Part of a small language model's weights: normalized queries and keys.
MLP neurons of a small language model. Each row is named by its layer, matrix (gate and up: input weights) and neuron, and shows model dimensions 16-79. Each number is 128 + 32 x the weight over its row's rms, rounded and kept within 0 to 255. A neuron's up and down rows have the sign that makes its largest values positive.
After each neuron's rows, "fires after" lists the tokens most often just before its 100 highest values on Wikipedia text that the model never trained on.

L4.gate125 [145  89 168 171 174  96 129 149 221 209 116 161 125 168 106 151 135 115 137 105 130 182 105 143 134 120 116 130  84 131  74 127 104  79 104 114 147 136 109 153 118  97  87  79 162 120 109 131 156  95 164 135 190  86 138 112 154 128 107 127 129 116 171  85]
L4.up125 [170 175 155 136 134  97 125 125 118 166  91 129 182 190  74 197 101  90 109 143 139 138  47 123 120  96 121 178  53 135 116  90  66 149 127 156  87  66 174 162 141 119 144 121 116 126 100 149 159 110 173 103 140  99 161 104 141 115 134 165 149 104 132 132]
fires after: " (", " ", " \"", " ch", " go"

L8.gate80 [136 126 135 194 143  58 108 180 137 213 100  90 175 107  61 133 143 103 121  50 128 147 105 176  95 138 149 114 175 149 152  48 144  97  82 124 163 164 107 114  99  90  93  72  96  80  98 108  81 177 145 140 168 151 138 124 103 110 142 138  96 119 110 155]
L8.up80 [165  89 163 138 125 134 171 135  86 157 132 116 203 127 109 150 168 188  83 140 142 170 119  82 101 114 102  96 132 114 115  71 113 125  96  79 161 167 121 127 111 152 149  96 119 148  90 111 133 113  74 140  70 104 110 152 133 100 154 150 114 103  75 147]
fires after: " V", " M", " v", " N", "ebsite"

L4.gate153 [177 173 162 108 150 120 153 127 162 118 101  96  96 111  99  79 149 101  97 136  94 120 132 120  94 152 147 133 103 155 152 127 142 102 135 153 110 116 102 162  86  99 154 104  72  85 125 103 166 157 139 145 141 158 133 122 110  72  50 113 152 124 123 118]
L4.up153 [138 102 182 144 123  96 168  93 111 160 139  82 143 118 137 125 127 140 115 105 154 135 152 102 107 135 111  98 150  61 138 147 122  93  81 117 152 133 107  86 142 147 197 172 161  99 132 163 139  84 121 132 167 143 104 164 102 145 171 213 170 143 139 149]
fires after: " V", " v", " R", " W"

L4.gate71 [161  40 179 127 161 162 192  91 175 110  97  91 109 113 139 126 182 147 182 131 145 169 144 158 164 157  72 147 109 117  94 199 117 104 150 143 134 171 177 120 112 143 122 104 131 137 108  79  64  73 146 134 149  97 112  67 155 108 126 167 122 156 131  96]
L4.up71 [148 168 134 147 134 137 124  80 137  93 199 154 112 133 113 170 113 113 130 156  59  82 122 146  87 130 121 202 147 107 171  95  73 158 158  81 149 147 146 133  76 151 124 120 130  73  65 159 135 174 151  97 160  42 124 122 122 140 115 208 163 158 140  87]
fires after: " (", " ", "(", "D", "==="

L8.gate315 [126 101 126 136 107 192 138  93 117 124 150 118 171 109 154 111 182 163 118 180 157 124 162 137 121 117 127 167 127 151 146  91 120 108 164  98 147 100 167 129 158 146 122  77 171 150  97 105 175  75 153 140 130 116 154 136 149 114 187 123 148 103 110  96]
L8.up315 [142 165 186 158  66 134 143 122  95 173 104 146 119 168 162 186  73 104  67 118 119 161 140  73 115 107 156 107 130 185  75 139  82  98  71 111 129  83 171 168 127 105 161 152 120 117 140 137 104 113 100  70 144 112 186 116 183 138 108 181 177 179 146 119]
fires after: " h", " ne", " L", " s", " d", "S"

L6.gate394 [ 65  97 140 115 168 152  68 162 131 164 158 113 122  93  86  89 117 139 111 155 136  74 128  74 150 115 146  97 117 111  89  82  91  95 120 115 146 131 160  66 115 182 121 181  81 113  76 105  93 112 156 118 147 110 134 160 132  87 129 109 138  82 161 123]
L6.up394 [103 118 117 115 117 149  96 108 120  66  84  98 134 137 153  45 110 119 135  98  72 162 103 158 141 120 141 139 147  85 127 113 132 136  85 113  98 101 120 124 172 113 166 159 109 146 180 166 182  99 174 117 171 114 119 107 141  89 184 140 142 128 166 156]
fires after: " st", " B", " G", " St", " S", "b"

L5.gate339 [143  88 125 123 187 106 189 131 159  99  95 164 180 184 117 131 160 123 140  55  99  96 175 108 113 106  56 174 132 132  89 122 167 145  87 102 112 165 136 113  95 107  94  82 110 153  64 120  93 138 174 192 207 119 162 157 130 164 157 137 101 197 138  96]
L5.up339 [148  72 113 146 113 133 154  90 146 177 160 156 164 111 144 128 177 114 179 109 100 135 170 157 142 146 129 121 150 122 142  89 172 145 113 116  94 204 159 154 120 123 180  88 145 119 151  93 113 193 159 154 169  97 134 140 107 144 133 132 170 146 133 105]
fires after: " ", "\n", ")\n", "==", "==="

L4.gate132 [124 130 150 115 167 158 137 130  58 105 122 134 166 111 100 150 144 107 107 130 188 112 108 135 163 106 126 149  59 130 128 136 107 162 174 158 172 135 110 119 163 126 101 173 158 151 181 132 139  98 118 155 145  63 166 192 119 142 145 125  97 119 144 109]
L4.up132 [120 177 151  69 104 118 144 146 150 161 111  96 149 113 122 116  86 131  99 205 142 151 142 172 132 121 130 134 136 104  78 166 146 125 127 127  73 121 127 141 172 103 110 151 119 150  87 107 114  89 129  85 105 163 147 128 143 150 176  96 176 202 141 104]
fires after: "S", "s", " s", "W", "-S", " Th"

L4.gate224 [143 167 150 117 108 211 141 128  53 166  72 133 199 164  92 148 155 115  83 185 154 116 120 133 144 152 201 106 152 127  70 149 117 144 188 100 136 161 142 121  78  58 126  90 130 168 153 162 130 143 107 108 133 128 161 120 111 124 159 178 172 156 178 102]
L4.up224 [135 199 175  82  52 139 126 150  71 107 148 181 142 155 121 158 125 112  76 137 184 111 128 191 152 131 143 119 118 160  98 136 103 132 123 134 137 103 149 139 131 122 143 129 191 156 135 135 153  76 159  78 138 134 109 115 126 159 149 187 119 158 125 187]
fires after: " s", "S", " S", "W", " T"

L4.gate401 [164 139 159 124 135 166 147 124 152 105 162 112 116 118 169  99 159  94 109 112 148  96 110 121 125  97 116  78 174 124 127 159 124 182 107 138 128 156 121 132 132 155 107  89  51 153 125 177  94 149  79 106 128  92 124 129 128  83 121 173 160 167 205 130]
L4.up401 [156 219 204 183 130 113 135  69 133 158 166 143 130 104 178 167 110  95 180 144 126 132  94 153  97 107 110 155 127 141 145 164 170 137 110 105  90 158  74  92 165 152 123 108 101 124  84 182 101 157  62 122 110 136  88  58  92 142 175 125 183 124 168 121]
fires after: " ", " (", "ip", " and"